Weights of a small transformer language model.
Size: width 160, 5 heads of 32.
Architecture: LayerNorm before each block, learned positions, biases on query, key and value, tied embeddings, attention and MLP in parallel.
MLP neurons of a small language model. Each row is named by its layer, matrix (up: input weights; down: output weights) and neuron, and shows model dimensions 64-159. Each number is 128 + 24 x the weight over its row's rms, rounded and kept within 0 to 255. Numbers have three digits each.
After each neuron's rows, "fires after" lists the tokens most often just before its 100 highest values on Wikipedia text that the model never trained on; "fires before" lists the tokens most often just after its 100 highest values on Wikipedia text that the model never trained on.

L11.up485:147155126136108151130145160164119116141095116114120092130148133066132141146144119124089155153128149178125169106124150122143125097106128159155095088132141109146125100088148121117160114118073156121123095136084101123144145133146104091126133159134127146139149095174110126098188117107141144148
L11.down485:124119125104118131118126095130123176157109133155113135105150112121104147099126111156106144054129111138141110134164156120131135149153094106116128122109149120170110106117130129151108149080157082070116168124105116131144131130150127142125133130098142135174140165126129117131100147096086118174
fires after: " m", " an", " "
fires before: "her", "ers", "h", "ro", "al"

L10.up105:114102121123099121103073159106141152132086119138126132103178154120123113111088119121119108136127133164111124094105084128173123147071123114101110131165170151118167108103126119135170123122135130139142126155127116089083193145121113166148121125119107135112159128145095130133115131119134120178
L10.down105:134090114165107116182151124101141091127120119133146156134127134150141078173151137109115164139134106138101124125080114120142134172144117047121146141133095107085130120115151135110130112137181139179160095136139109143139102171120081129123120116142156127144101125150135166143163074137103141132
fires after: "ap", "ist", "et", "an", "|", " April"
fires before: "20", "al", "ic", "od", "a", "ian"

L11.up215:153119126106125136134169172165149107117084104143160117186125097102129119124133132124136095128093151106118091162160139122157140118091125134178089175106134114133136140106118085078140134106104173084144125144075076127120121118185122147136111165149135134124112163170133125106118134131118119149
L11.down215:110104106163150172102104135161091139163164107151125127151147127105137130137157163132114148091096123114133174067129138134094146111143152138173111114091154129175123086121131113170124113121114139106080118087173107129141128150168168129146143108098116115144134161132110109141134115114119128137
fires after: "og", "et", "an", "at", " an", "ot"
fires before: "hy", "h", "od", "al", "i", "ement"

L6.up465:122110148099139114132148127137146129107112113143148121158149128104140100125156149130132135140113104131132094125132114133105174102127062170131140105119139117128182153186160145157129119148126102099123165150104134107136143122081136127092150062123143129130128141131115118125155148105166101129
L6.down465:144123152077098083137135117132160092129144071133111089114122148127130140139145122089139116139114123168116147134120134134154102121130115123099152122146139103096160102132152076127151151147112120118139151137143147102142141108117145109102110100105120149149122139134143084114150122133104167109
fires after: " G", " B", " R", " F", " N", " P"
fires before: " |", "A", "I", "C", "L"

L10.up635:116136138136160115120113119164115124154129125117156148158143130115132132150132101133129123124117164109100157098128118123150152158126084131075154136123101134127145123180158083124141114126133125133123141156142134106077115124123106141124124116107080164122081167153117095109150130139123159128
L10.down635:073112073099139168118131112111132132130104139131121124152128142130203148178121139131165124108109127126081156128144141123165134150145141152160114108139089163153105149171143143114121137109150139110085140125107087114118113113113157137102112127144192147092138147132120171109087152096101102111
fires after: " ", " (", "I", "tern", " |"
fires before: " |", " -", ")", " M"

L10.up13:097135143143127098094095135111122152133112112188097138137167133102088116078111144129108148170123148111110176137146137099141122095141143133138139119151114160118135086121163118123118107092159149133104144154115117142095150131106099115123104070130153107152166095107157135154153115138156151126
L10.down13:142131137134147180144104109101121118092131080111121105137149119096133138148126144112117134110143122127117127165124121176117129135097115192104108091096129096159112145151153161190139133132127144141160065120142139107118043117108102139144157147137119125168147130164105105121147119117134141121
fires after: " s", " re", " in", " S", " E", " d"
fires before: "ial", "ation", "i", "iet", "e", "ell"

L11.up329:141120095133115117124130114139140115143131100156138111163095102140115160105107121129135131150134142122140133156158084122128160069098110173130116144136125145113077104150103097152176150111110124123138145158088160126103162075122110170111093131116096170100162158181120132097121168127134138140
L11.down329:125069081154122113093115107156112119120152103063184092153082134142122143147148139153138114120126115182137153132157120179153115139122177150107144100151097120147099121116150145125102149124140147139120150179120118156131109114098108138147101154121113135155117124104180121092132162110122145144
fires after: "19", "|", " ", "–"
fires before: "4", "5", "ation", "3"

L10.up97:121121095162106122125078110155095198145122127148117151115131145136150146124152134111134152120153108147155124125137138109160129163128104179115139189136102132102117112130145117166131167155114131095140139186122111126116172131107115116077108126078135100153142093153122178106125138147128095143
L10.down97:156147120152161158155168117142133109122105137136142148148067164115155111151165118132142161154106068124102145119143113121130134097144146093132138104139135142169155126099120158118086106126122167137157102131158135122078090121149083088112080107156098098183125122117133128151138113126142128088
fires after: " ", "ap", "p", " in", "–", "im"
fires before: "al", "5", "6", "als", "60"